{"num_attention_heads": 6, "num_key_value_heads": 6, "vocab_size": 8192, "qk_norm": true, "attn_scale": 0.154, "parallel_block": false, "init_std_up": 0.0228, "weight_decay": 0.0077, "schedule": "wsd"}
MLP neurons of a small language model. Each row is named by its layer, matrix (down: output weights) and neuron, and shows model dimensions 112-207. Each number is 200 + 20 x the weight over its row's rms, rounded and kept within 0 to 999.
Before each neuron's rows, "raises" lists the tokens whose logits its output raises most directly, leaving later layers aside.

raises: "istic", "ists", "ist", "ism", "ica"
L6.down1803,192,186,173,208,238,207,183,180,219,210,220,202,191,197,192,229,203,211,191,211,202,215,157,202,206,186,205,182,201,183,224,224,188,192,187,213,206,183,207,197,152,196,200,222,204,221,209,182,206,227,179,206,171,205,192,176,184,212,167,172,190,171,206,233,226,203,164,192,198,192,185,190,201,199,209,193,183,195,178,191,182,193,199,221,185,191,199,194,171,212,227,179,200,225,180,170

raises: " and the", " and a", "the", " and B", " and T"
L6.down2341,206,207,195,166,210,189,169,196,202,173,231,187,194,180,184,194,207,185,217,191,169,217,234,184,211,195,189,168,162,226,193,185,166,183,210,205,181,216,201,195,245,196,227,189,209,217,207,191,188,207,200,187,204,207,190,196,197,220,194,200,201,214,216,213,220,235,192,196,204,208,192,182,184,212,177,219,180,204,216,210,221,173,214,231,215,197,162,198,204,211,181,215,218,204,211,204

raises: "ilitary", "obile", "emorial", "ethod", "icro"
L6.down2521,196,165,198,203,221,212,165,200,224,146,228,197,204,248,206,199,224,241,202,223,209,222,173,200,205,238,166,205,169,216,190,210,238,217,200,208,227,196,208,206,203,197,218,214,187,219,194,218,183,214,212,194,235,232,206,200,198,185,194,208,236,222,206,215,187,218,172,226,192,194,214,201,192,216,200,213,191,207,217,245,212,190,213,192,166,216,174,187,192,209,176,179,210,209,228,215

raises: " rank", "ly", " Corps", " status", " point"
L6.down1888,175,252,211,220,231,215,197,213,198,194,189,190,169,166,180,184,231,195,218,222,178,208,189,201,205,214,219,215,214,229,180,213,173,205,185,211,194,176,196,233,209,212,196,164,220,195,198,197,193,213,187,173,176,177,240,193,230,215,151,194,191,171,217,193,210,186,185,221,217,190,219,189,215,224,212,204,193,211,173,200,210,210,171,217,249,232,188,184,175,196,206,172,184,221,189,210

raises: "'s", "’s", "gin", "ection", "er's"
L6.down998,200,210,167,220,193,129,216,191,196,184,213,167,199,202,214,221,213,185,225,197,183,216,199,191,238,195,206,200,215,182,230,178,173,245,204,232,238,198,219,206,187,183,204,160,207,207,184,162,192,176,185,184,191,189,194,205,199,225,224,173,202,212,188,226,209,198,213,195,212,215,220,206,204,163,175,215,205,224,195,235,218,194,187,196,228,184,198,210,206,230,151,196,224,174,207,213

raises: "istan", "ular", "ional", "ard", "ister"
L6.down1536,157,201,174,196,226,207,185,188,147,221,213,206,188,226,167,196,209,175,188,190,166,196,177,194,238,216,204,203,191,159,244,203,193,188,205,175,182,201,195,199,177,205,205,209,191,196,182,208,214,212,233,181,208,201,225,235,229,231,196,164,185,171,181,209,208,213,191,227,196,222,205,200,182,184,182,231,179,171,228,187,186,205,183,211,167,209,181,196,175,202,219,217,167,178,223,189

raises: "=", "at.", "one", "ar.", "\"."
L6.down37,204,217,179,205,224,198,220,202,172,199,201,194,183,215,186,224,196,214,162,221,188,211,208,176,172,211,191,245,211,194,158,217,203,197,173,182,183,163,205,219,220,176,188,174,206,242,174,186,156,199,195,184,194,213,198,169,216,179,188,202,235,191,180,163,173,190,202,193,232,205,188,207,209,177,235,176,172,226,206,216,217,217,174,185,219,181,171,171,207,203,218,179,204,210,182,194

raises: "thlete", "nd", " few", "rd", "ction"
L6.down1989,232,196,187,203,170,169,214,161,211,157,171,213,183,202,207,208,184,214,138,204,227,232,195,219,182,190,210,164,194,186,195,213,222,186,171,193,214,242,210,207,199,195,198,194,164,214,189,191,185,211,206,163,171,187,233,203,209,202,222,165,219,232,185,208,187,229,201,201,187,220,191,196,184,189,228,225,201,226,184,209,232,198,184,223,208,211,197,148,183,207,226,204,179,202,191,278

raises: "er", "er of the", "er and", "er.", "er,"
L6.down2149,206,222,206,230,205,201,228,200,191,198,208,209,172,209,226,210,212,237,199,244,181,193,151,206,223,177,208,185,173,208,200,203,193,195,209,210,199,236,204,175,196,201,190,213,208,197,172,180,200,224,186,177,201,228,214,225,172,204,210,194,198,215,235,212,198,199,225,195,224,192,187,221,184,210,202,177,212,175,174,214,201,196,201,192,166,196,207,198,196,192,196,219,220,205,165,217

raises: " him", " You", " you", " him to", " him."
L6.down255,201,205,248,191,202,231,194,201,186,210,187,178,217,193,206,197,221,214,202,215,228,182,203,198,243,178,167,212,181,191,254,196,233,185,202,201,209,186,197,199,192,185,202,157,196,176,222,187,190,202,211,203,167,239,184,228,202,215,214,234,218,193,167,224,237,197,254,224,194,166,176,177,211,183,210,201,198,221,174,208,176,205,221,199,189,219,174,188,197,216,204,194,186,175,207,206

raises: "z", "yl", "ung", "ios", "y of"
L6.down1332,201,213,166,185,191,209,183,237,213,192,196,191,188,205,205,174,184,214,200,244,185,196,245,201,202,178,213,215,188,220,191,157,213,190,237,210,239,206,194,194,186,205,205,171,199,181,224,201,173,228,209,182,190,210,154,205,196,224,207,132,198,179,167,172,189,192,205,198,192,203,200,211,207,190,187,198,183,221,195,185,198,188,163,191,204,185,181,217,213,200,223,194,189,195,183,222

raises: "ks", "s that", "s to", "s of", "s from"
L6.down2173,203,193,189,241,184,205,193,173,210,170,198,178,193,218,183,205,218,168,224,194,245,206,202,212,185,210,188,184,199,204,232,245,221,207,218,202,220,217,236,241,174,184,183,202,209,235,201,218,207,208,201,204,205,202,186,217,152,215,233,185,194,249,203,203,198,197,192,205,173,191,193,232,213,192,215,211,220,212,201,216,210,220,188,219,187,178,213,201,199,183,169,151,195,182,178,153

raises: "uro", "u", "ume", "uj", "ing=="
L6.down323,159,247,211,178,181,188,218,190,217,209,203,185,159,204,176,220,199,204,184,188,207,228,205,229,204,211,189,186,194,210,208,184,201,204,200,185,227,193,188,210,221,212,178,239,191,162,210,184,205,221,198,164,206,208,202,193,188,189,191,197,192,198,217,228,234,192,191,222,168,202,187,186,173,214,244,172,214,199,207,180,176,216,216,212,190,183,208,180,242,243,209,160,191,205,218,169

raises: "ll", "dam", "min", "with", "VID-"
L6.down1608,200,218,215,230,187,217,189,210,180,194,210,196,176,160,221,230,206,201,197,232,190,173,180,182,181,181,204,196,210,197,190,190,195,141,217,177,213,211,173,221,161,183,201,238,203,202,235,244,187,181,211,171,217,192,226,213,213,188,206,234,196,188,200,233,224,200,193,220,198,229,199,148,224,174,182,186,194,192,204,179,180,207,196,154,231,186,188,203,187,187,209,180,228,199,195,189

raises: "ship", "s===", "s\"", "s were", "s to"
L6.down484,184,221,183,197,190,211,229,207,202,209,210,221,212,198,219,194,195,198,217,216,196,190,191,186,218,208,202,201,191,234,213,223,177,156,171,206,169,226,207,234,193,257,191,164,218,206,181,227,222,194,223,188,206,194,187,191,215,212,173,191,217,214,197,190,239,209,204,171,191,233,211,204,229,198,180,148,208,197,182,164,177,195,168,159,228,200,193,244,199,172,175,226,197,192,178,181

raises: "arian", "iew", "ar.", "ari", "enue"
L6.down2840,200,190,191,209,230,189,194,224,170,175,201,205,240,207,237,208,211,213,178,172,182,178,199,215,200,173,208,196,198,217,191,239,188,232,212,181,161,209,189,186,193,187,170,197,227,190,232,216,185,187,163,164,199,210,183,153,195,198,205,205,211,209,183,181,166,208,171,230,200,224,202,205,226,198,197,201,208,200,210,219,214,203,172,187,204,192,206,220,216,167,216,229,217,200,217,209

raises: "e", "e.", "pen", "land", "e,"
L6.down2169,200,175,183,219,198,201,204,195,215,223,173,155,185,197,186,194,189,186,220,201,200,189,231,201,210,190,148,211,201,202,212,214,209,241,188,209,176,197,202,190,193,201,208,177,250,204,197,197,216,192,195,218,172,207,194,204,146,219,170,202,183,206,211,207,177,173,202,188,203,203,206,162,181,183,194,190,209,195,223,220,163,240,197,228,175,205,222,171,208,198,203,188,168,166,233,159

raises: "b", "g", "bert", "und", "bar"
L6.down469,175,183,221,176,206,219,185,196,201,212,174,207,194,192,168,185,160,208,190,240,165,187,225,188,206,232,202,144,224,208,181,179,169,205,178,203,187,183,242,226,201,223,153,245,182,186,207,231,223,205,195,190,187,181,203,194,231,205,186,219,203,199,188,225,195,183,224,182,223,216,214,209,163,221,208,192,184,160,222,193,203,223,179,180,219,172,191,220,178,204,216,191,179,200,207,220

raises: "cept", " form", " found", " canc", " cre"
L6.down2722,179,206,221,191,233,197,238,198,163,216,197,225,198,176,223,229,202,180,171,199,222,199,188,195,186,174,180,175,232,182,217,201,212,217,207,223,200,197,196,207,183,182,184,212,199,167,203,171,205,194,187,156,177,211,202,199,181,194,197,203,217,223,244,177,241,199,163,207,207,195,241,205,207,220,202,178,206,210,225,215,183,212,229,203,215,212,223,223,191,226,231,200,187,208,196,202

raises: "ER", " CO", "EN", "ET", "OL"
L6.down2528,174,230,205,208,220,154,211,176,214,172,222,203,200,187,193,167,213,208,205,201,205,207,194,183,169,195,190,199,193,185,238,183,162,206,199,191,206,189,249,188,207,206,197,189,203,232,215,219,214,209,203,214,182,215,165,206,207,249,201,183,203,196,201,202,211,217,203,184,211,198,202,207,221,194,186,214,169,197,191,188,211,194,210,192,184,183,175,210,186,211,193,173,227,178,215,185

raises: "hr", "h", "ange", "ark", "ho"
L6.down2943,201,187,214,198,203,206,195,178,221,223,202,214,211,206,169,182,188,191,185,191,201,178,180,161,194,179,182,200,241,213,177,225,229,200,200,175,174,235,204,188,185,199,222,182,188,209,201,230,168,186,176,201,164,219,212,183,164,234,194,211,168,169,217,230,182,196,175,191,201,226,172,208,161,217,204,216,194,177,199,219,195,242,223,189,228,182,217,211,193,237,186,199,200,177,190,177

raises: " Show", " Memorial", " Journal", " Company", " Museum"
L6.down1401,169,152,210,194,180,186,213,162,187,185,198,178,194,234,200,186,192,192,198,179,209,233,180,180,161,171,239,184,217,160,215,217,182,205,224,207,217,178,182,195,216,170,202,191,190,206,211,182,224,192,174,210,183,186,195,193,174,223,162,157,183,225,201,222,174,189,218,197,218,169,190,195,247,206,227,167,213,203,212,185,234,198,183,202,214,193,199,203,209,195,169,173,245,216,226,197

raises: ", New York", "ness", "ial", "ance", "quarters"
L6.down132,192,166,219,220,202,203,211,191,206,196,206,170,199,177,198,215,218,192,210,179,183,220,206,181,215,223,199,204,219,196,164,168,214,207,206,207,218,178,197,220,220,214,204,179,201,199,223,190,200,213,191,231,212,189,221,206,201,189,189,175,204,219,185,226,174,173,194,208,218,194,213,219,161,238,218,193,185,203,205,162,157,225,156,194,187,215,175,170,186,203,199,218,180,218,197,189

raises: " to", "″N ", " until", " To", "s on"
L6.down1514,174,211,227,206,239,218,204,232,187,170,179,201,201,221,163,212,198,201,141,209,226,230,190,227,226,221,185,205,185,203,174,206,198,206,271,216,191,205,161,175,209,190,180,203,171,215,197,213,166,217,212,217,215,212,180,192,187,204,201,170,168,204,217,185,212,204,180,174,214,178,197,216,188,178,172,198,224,173,191,217,207,188,194,193,247,201,211,260,210,215,196,196,200,169,215,210

raises: " Year", "-class", "icial", "ton", "by"
L6.down2769,226,206,203,204,195,175,209,218,192,189,165,183,191,197,183,218,235,206,159,204,215,223,151,208,204,160,191,199,178,208,185,220,217,230,201,198,197,219,213,220,170,199,208,206,238,161,210,192,221,200,182,191,197,192,197,193,207,225,183,205,226,181,191,211,221,181,179,186,197,195,182,185,217,200,197,180,185,203,162,181,191,223,212,190,216,211,204,191,160,192,205,192,218,193,210,203

raises: "ous", "ously", "ity", "ering", "berg"
L6.down2364,220,154,204,197,180,175,215,214,227,188,213,186,215,202,210,196,218,201,187,203,182,217,199,217,225,185,182,190,255,205,212,218,189,155,196,237,188,182,179,211,235,211,220,223,169,190,189,240,200,258,189,190,177,206,219,160,196,194,196,185,219,173,211,223,236,198,186,183,204,193,192,170,206,170,240,165,168,217,191,210,220,182,181,178,179,207,184,215,176,173,211,207,162,188,175,198

raises: "less", "ed.", "ed to", "ed in ", "ually"
L6.down1088,182,197,187,204,200,190,190,205,180,214,227,196,220,209,184,233,216,198,170,223,222,204,207,229,182,168,177,180,173,223,180,203,197,191,200,202,209,209,212,200,214,187,173,205,186,189,195,202,239,205,209,224,210,190,212,226,209,182,232,219,181,191,163,220,206,222,171,162,192,211,240,208,172,199,158,170,203,184,191,189,207,208,199,161,186,197,193,215,208,198,215,177,213,175,183,169

raises: "ph", "mann", "br", "ke", "lear"
L6.down2705,180,216,145,154,216,207,171,172,195,226,175,221,200,201,194,216,201,198,217,202,199,186,225,189,175,203,211,228,220,226,190,200,200,189,195,202,248,215,233,206,216,214,216,179,211,184,189,167,197,205,204,197,236,198,145,199,153,211,229,180,181,161,180,229,198,225,226,189,181,210,194,187,207,217,203,134,199,218,231,177,189,193,190,179,195,202,222,165,189,190,185,194,191,174,239,203

raises: " of the", " of a", " of the B", " of the S", " of M"
L6.down188,197,210,179,212,202,222,224,222,204,194,212,202,217,231,190,199,161,216,187,215,189,222,233,211,201,179,191,229,187,213,187,216,195,214,216,196,185,215,191,224,187,205,226,216,231,197,163,201,202,196,184,215,207,173,208,188,211,192,215,176,186,196,212,223,247,205,173,205,175,207,183,211,210,196,214,202,195,187,229,182,182,190,182,195,205,152,159,228,178,215,206,168,213,174,190,156

raises: " itself", " mark", " consider", " significant", " great"
L6.down678,202,212,178,226,207,222,183,230,235,202,179,177,187,185,230,186,170,168,220,201,209,191,190,202,193,205,167,210,192,219,185,177,210,215,206,175,169,176,165,196,228,216,185,205,211,213,191,210,212,215,177,185,215,190,199,205,218,182,178,168,207,186,194,205,208,178,212,182,229,189,190,221,227,193,207,225,194,229,171,234,205,211,222,176,195,233,224,222,193,230,214,163,226,201,145,200

raises: "zy", "owski", "arp", "ó", "ows"
L6.down870,163,231,201,187,214,204,171,198,200,201,226,215,167,184,221,227,171,194,175,188,208,208,182,245,171,229,210,197,187,172,190,216,204,197,236,206,169,191,197,205,177,227,176,240,247,196,183,218,203,251,207,203,200,197,205,204,206,219,149,169,192,200,184,184,162,195,183,203,245,168,184,218,195,190,166,188,194,193,201,194,243,195,201,205,196,190,169,213,203,207,198,193,171,260,206,187

raises: "y.", "y", " time.", "y and", "C."
L6.down3048,196,154,210,205,202,197,201,191,175,218,186,209,196,196,202,217,199,212,211,186,194,184,206,228,201,220,186,155,178,207,217,177,214,198,208,214,190,223,203,188,218,208,184,212,221,230,214,218,188,206,175,204,250,162,134,192,209,207,219,194,216,203,211,204,204,210,187,203,165,183,196,234,197,194,194,202,186,210,190,209,186,216,183,182,171,237,189,190,232,190,185,230,212,199,195,206

raises: "ide", "ness", "day", "former", "ill"
L6.down2637,222,244,183,187,204,183,188,201,232,208,198,179,203,175,198,206,247,200,194,205,209,243,176,207,222,221,224,176,206,213,182,166,157,194,224,234,180,209,193,178,220,228,224,221,200,200,183,178,198,183,203,169,197,185,163,203,215,216,210,178,233,214,200,245,182,186,206,192,207,172,191,189,195,193,237,168,216,163,153,199,212,174,195,208,189,199,162,187,215,195,218,158,226,180,200,190

raises: "istry", "ical", "ists", "uring", "ios"
L6.down231,208,236,201,229,203,229,195,205,211,211,178,226,224,201,182,228,178,171,223,182,206,208,226,210,199,206,213,238,210,202,186,239,234,168,172,205,198,187,228,189,205,211,217,231,193,205,194,199,206,190,181,185,211,250,172,208,169,206,224,203,211,205,219,204,232,165,177,229,180,191,222,235,210,186,213,209,229,271,205,188,232,190,214,196,204,220,160,208,203,212,192,190,189,216,215,209

raises: "day", "-day", " results", " Canada", " chronology"
L6.down2638,194,175,196,194,235,178,197,178,160,203,193,205,214,228,212,238,203,194,208,198,214,244,179,184,177,246,199,174,219,237,209,199,216,178,167,230,221,206,195,166,191,217,157,206,248,150,201,209,192,232,204,201,164,228,193,233,218,184,177,194,188,201,257,191,185,223,230,208,235,212,187,211,182,199,229,206,209,175,195,222,214,177,198,187,222,162,208,200,185,171,176,172,197,181,195,233

raises: "at", "ama", "acks", "ats", "ami"
L6.down2499,186,204,199,199,162,198,160,185,198,225,213,145,192,230,231,172,209,201,199,206,196,231,204,221,214,216,196,218,191,221,206,205,232,194,228,191,198,206,199,206,206,195,207,234,174,191,217,217,215,201,217,215,199,196,209,221,188,168,216,193,179,180,218,168,208,254,162,196,170,185,220,198,185,224,226,178,224,199,196,224,185,206,162,189,185,188,206,171,190,178,189,167,190,193,193,170

raises: "ner", "ge", "ks", "ky", "nik"
L6.down1292,203,185,165,187,199,196,195,199,207,187,193,206,219,179,212,219,230,224,186,141,215,218,217,194,158,184,180,228,209,165,226,212,191,195,195,192,238,186,224,187,187,157,192,210,218,193,215,191,199,216,206,188,182,182,199,186,197,209,199,205,190,164,172,215,200,217,193,239,193,219,242,199,183,189,196,184,205,245,234,222,183,162,225,233,191,224,211,190,208,223,174,208,169,217,191,248

raises: "ult", "ness", "hn", "ults", "ze"
L6.down1923,233,195,181,169,202,204,215,172,189,224,231,246,207,193,217,216,217,202,181,170,212,194,219,200,189,233,224,182,213,211,191,207,191,216,210,218,186,232,220,189,193,192,239,154,193,229,188,217,192,185,212,159,206,228,224,190,192,229,193,194,201,188,212,183,186,202,198,198,227,202,229,207,184,212,193,170,214,184,200,192,158,199,197,199,218,197,192,211,198,169,222,230,184,235,206,170

raises: " all", " among", " both", " were", " latter"
L6.down2997,189,186,221,214,180,198,201,198,202,200,200,215,172,243,212,181,212,177,196,227,217,243,205,210,205,218,227,210,218,222,222,224,194,203,205,196,193,172,209,174,185,173,208,197,190,223,192,205,233,177,183,200,210,224,223,185,177,214,194,183,201,195,193,193,165,202,183,206,228,194,219,220,225,201,184,187,178,210,204,206,212,214,209,221,177,172,179,185,202,178,190,170,198,213,254,213

raises: "ental", "idge", "ough", "ational", "ents"
L6.down2318,202,233,192,183,170,208,199,174,178,208,173,173,224,220,199,217,174,213,165,192,181,204,212,218,213,202,216,207,227,201,195,191,189,205,231,199,211,204,216,237,243,194,182,199,198,197,210,207,227,206,186,196,227,200,192,252,170,237,239,203,183,202,211,193,244,205,203,215,232,179,222,223,200,191,196,191,172,203,189,185,224,160,226,189,249,191,203,182,180,173,209,242,213,157,147,226

raises: "j", "ji", "ch", "jan", "ja"
L6.down1667,178,239,199,225,210,244,202,194,198,186,194,213,218,195,207,205,202,209,193,225,188,204,208,242,210,201,171,199,176,202,234,208,234,193,166,211,209,172,214,212,204,229,215,199,210,244,215,191,232,185,165,184,194,157,210,172,223,195,208,197,171,207,212,184,171,215,215,179,206,210,188,200,211,203,202,196,229,205,209,218,201,220,173,201,177,232,227,213,208,202,192,187,185,212,165,210

raises: " time", " time.", " Time", "pa", "uter"
L6.down2049,174,188,197,181,193,223,194,206,177,177,213,217,164,219,188,199,208,187,218,193,185,180,178,239,178,219,216,189,190,189,198,156,184,192,195,184,214,218,180,207,164,165,176,197,212,208,184,225,166,204,210,150,207,209,211,184,189,185,198,199,192,202,182,235,218,217,233,205,208,183,180,215,218,230,209,216,222,184,181,170,204,205,194,193,189,195,223,199,200,154,174,217,171,159,189,235

raises: "ive", "ually", "ory", "aug", "ories"
L6.down715,185,215,169,189,234,177,209,203,204,193,210,194,164,202,205,188,206,194,173,214,191,165,205,182,236,249,224,227,218,218,228,172,204,229,156,185,188,249,188,198,165,223,189,199,211,167,187,201,183,198,182,188,173,176,183,203,213,200,192,194,211,220,218,213,191,212,216,182,174,219,209,185,222,211,195,172,191,190,192,222,209,165,225,209,197,196,192,181,169,183,210,205,195,195,204,183

raises: "h", "hes", "hip", "hen", "ched"
L6.down158,221,214,185,191,193,205,185,173,201,197,196,231,183,205,187,201,208,191,219,190,195,156,227,227,225,209,187,178,218,192,185,209,162,170,184,182,240,211,179,183,151,224,200,204,189,238,186,150,223,223,192,220,179,184,213,204,202,207,150,205,244,198,186,148,215,227,205,204,192,217,223,205,185,226,166,251,199,203,219,216,175,174,178,192,187,206,162,201,188,187,196,212,201,219,221,184

raises: "me", "mit", "ities", "MA", "Y"
L6.down2856,184,157,172,212,200,233,198,205,198,198,223,203,202,179,184,206,194,218,212,195,187,189,211,211,226,213,220,221,148,227,201,198,201,194,179,182,213,203,223,212,183,225,206,224,175,224,192,181,241,175,214,218,173,178,192,224,189,191,199,205,209,200,227,226,240,192,182,182,220,209,191,200,163,227,200,218,201,216,197,199,174,229,231,223,201,195,218,165,169,180,158,205,186,190,225,211

raises: "ered", "ering", "ard", " change", "hold"
L6.down736,164,192,190,199,196,201,212,196,209,219,175,174,172,180,178,189,226,194,195,191,191,182,204,227,223,210,237,223,195,187,224,242,214,179,187,213,209,164,181,219,209,200,187,196,179,223,166,225,198,190,207,189,222,241,194,188,207,203,221,195,199,198,225,206,199,216,181,159,176,215,202,150,211,174,219,179,228,174,209,199,189,173,154,209,228,203,187,210,188,163,238,242,211,199,207,189

raises: "ched", "ches", "cher", "ena", "ces"
L6.down1448,183,204,186,202,183,220,214,179,200,194,199,231,176,190,211,228,159,200,217,199,194,181,216,219,212,215,207,183,175,213,260,185,245,183,185,214,197,175,213,202,200,214,203,224,225,226,189,177,183,203,187,207,203,191,247,214,193,188,206,152,170,200,202,212,204,208,190,204,210,191,180,194,215,222,197,216,177,206,188,175,199,179,192,187,182,191,193,215,181,200,197,190,189,230,201,223

raises: "ental", "ense", "ens", "gen", "orse"
L6.down226,204,180,217,197,212,190,184,165,206,194,177,145,201,171,212,207,214,215,178,184,196,254,219,218,193,181,213,226,189,219,182,206,216,199,205,208,231,187,209,232,216,231,177,197,194,209,174,195,182,180,213,224,204,225,209,225,182,234,190,235,185,201,201,165,184,198,183,197,198,191,195,188,256,219,213,199,219,231,208,239,196,173,222,198,207,183,182,205,179,200,209,184,247,172,178,210

raises: "ake", "akes", "est", " alone", "att"
L6.down198,203,207,166,181,232,195,177,194,187,183,168,231,220,234,136,200,193,188,189,193,197,182,239,207,219,201,255,205,188,243,247,215,191,185,223,205,182,194,207,223,215,194,186,188,191,225,157,192,202,206,233,208,232,199,200,190,218,183,221,178,207,172,176,184,217,214,194,188,170,196,219,195,210,180,221,206,183,180,190,169,234,195,183,202,184,215,245,197,195,200,189,204,169,186,216,208

raises: "ped", "pe", "pen", "han", "per"
L6.down2770,220,182,220,169,162,189,227,202,200,208,207,189,204,201,218,172,194,206,229,208,212,189,198,206,211,176,168,195,170,179,209,185,196,213,209,210,210,173,190,233,195,205,209,200,206,221,214,147,212,195,204,190,217,202,202,173,202,217,190,173,198,199,201,195,182,204,221,171,189,187,199,192,163,193,162,216,190,220,190,192,189,208,201,216,221,239,174,175,185,178,194,164,163,230,188,221

raises: "ces", "co", "ta", "ck", "ter"
L6.down918,190,223,227,189,186,235,207,235,223,186,225,220,227,174,209,238,199,211,147,212,183,192,192,204,209,189,204,227,175,199,212,206,177,192,213,201,195,214,210,200,188,205,193,167,190,183,207,160,190,200,209,191,192,221,191,226,157,215,209,195,176,202,202,182,220,166,199,216,211,227,211,208,199,195,187,202,190,218,208,192,197,192,233,209,211,204,175,204,197,200,235,192,231,202,203,169

raises: "y", "ily", "y and", "y,", "over"
L6.down2062,205,180,152,194,231,206,211,206,187,188,196,203,213,218,189,207,211,215,163,201,232,173,160,215,239,241,224,183,218,225,214,191,205,203,191,220,196,217,205,214,213,193,225,211,203,224,163,215,183,167,216,216,185,201,162,157,182,208,239,199,233,214,231,220,155,187,193,185,197,221,215,213,172,210,187,190,220,176,187,230,193,176,180,204,189,202,217,221,224,196,190,180,187,204,182,251

raises: "ka", "son", "d", "field", "ki"
L6.down492,173,178,190,195,172,202,235,216,200,175,217,216,179,180,192,198,188,241,166,193,191,194,231,211,182,203,228,189,218,175,225,180,201,229,173,186,214,193,207,183,206,221,182,200,187,171,228,224,215,192,206,172,192,220,197,209,227,235,194,166,249,176,172,209,188,192,182,199,227,185,162,177,191,231,259,191,204,228,220,182,213,212,215,226,182,201,242,193,194,178,168,178,189,224,206,195

raises: "ula", "ument", "uments", "ame", "ings."
L6.down2445,196,153,197,188,173,197,217,260,166,187,153,231,167,210,175,233,232,206,173,205,184,185,208,167,209,216,194,200,224,212,182,191,225,191,165,162,195,226,223,190,235,205,218,224,154,213,196,197,217,203,208,202,193,192,188,228,192,181,188,209,201,201,204,200,204,183,166,203,189,163,201,191,160,180,197,195,177,196,238,203,189,204,219,215,185,207,214,201,224,218,172,215,209,211,220,217

raises: " each other", " him", " them.", " a ", " him."
L6.down2731,198,198,200,217,173,222,188,170,202,179,190,191,199,215,199,171,226,222,202,231,212,191,199,217,213,186,184,214,180,251,195,193,168,182,220,209,221,157,221,187,214,210,198,151,237,181,201,164,208,179,173,199,166,197,178,195,210,195,183,197,193,197,225,231,213,207,246,198,218,185,173,219,204,214,210,184,171,171,194,182,216,192,215,215,194,205,204,226,210,199,210,209,188,200,170,215

raises: "ec", "ace", "read", "her", "art"
L6.down225,203,205,196,189,208,179,207,238,199,240,208,218,225,207,198,175,175,202,218,218,167,207,174,213,171,180,219,211,210,179,194,181,191,180,197,207,214,208,229,207,237,186,198,166,193,186,189,169,201,198,195,178,203,202,209,171,213,222,207,191,192,200,197,176,203,189,203,201,183,200,216,230,194,217,194,182,214,221,210,198,245,198,210,217,199,207,209,173,234,181,200,154,197,197,224,187

raises: " their", " him", "ify", " him to", " themselves"
L6.down1362,179,235,208,224,209,180,167,171,224,223,200,192,212,172,184,198,177,212,197,218,194,236,165,231,161,175,211,188,176,217,213,202,192,216,193,183,215,169,171,225,193,184,174,175,237,203,200,219,197,220,214,190,200,212,177,189,237,217,166,225,200,207,214,241,162,218,166,184,207,238,209,199,220,195,212,206,203,231,201,235,200,217,215,200,186,189,212,229,171,198,179,204,175,217,164,199

raises: "ment", "oe", "of", "ris", "Y"
L6.down1391,222,202,196,181,161,187,209,203,217,241,197,175,225,177,188,196,186,208,181,212,159,213,218,173,199,193,197,233,194,194,190,212,199,199,203,191,205,195,211,215,247,196,176,171,225,211,186,186,206,185,208,208,208,210,162,191,205,184,192,161,182,200,206,209,182,234,226,216,221,215,194,200,211,199,208,181,218,157,201,166,223,186,215,192,178,203,184,210,172,193,217,201,190,188,180,202

raises: "iller", "ember", "ich", "ajor", "uty"
L6.down1624,208,201,221,196,214,215,206,210,198,188,173,223,196,231,219,195,224,222,189,178,184,207,186,188,211,189,176,224,212,232,189,200,182,191,185,214,184,248,216,217,210,194,209,216,202,214,217,226,171,230,153,216,201,225,174,203,199,179,245,197,208,200,215,213,212,170,183,227,185,211,230,200,203,192,216,223,216,228,163,195,201,208,245,195,183,190,194,225,224,220,203,189,187,192,173,206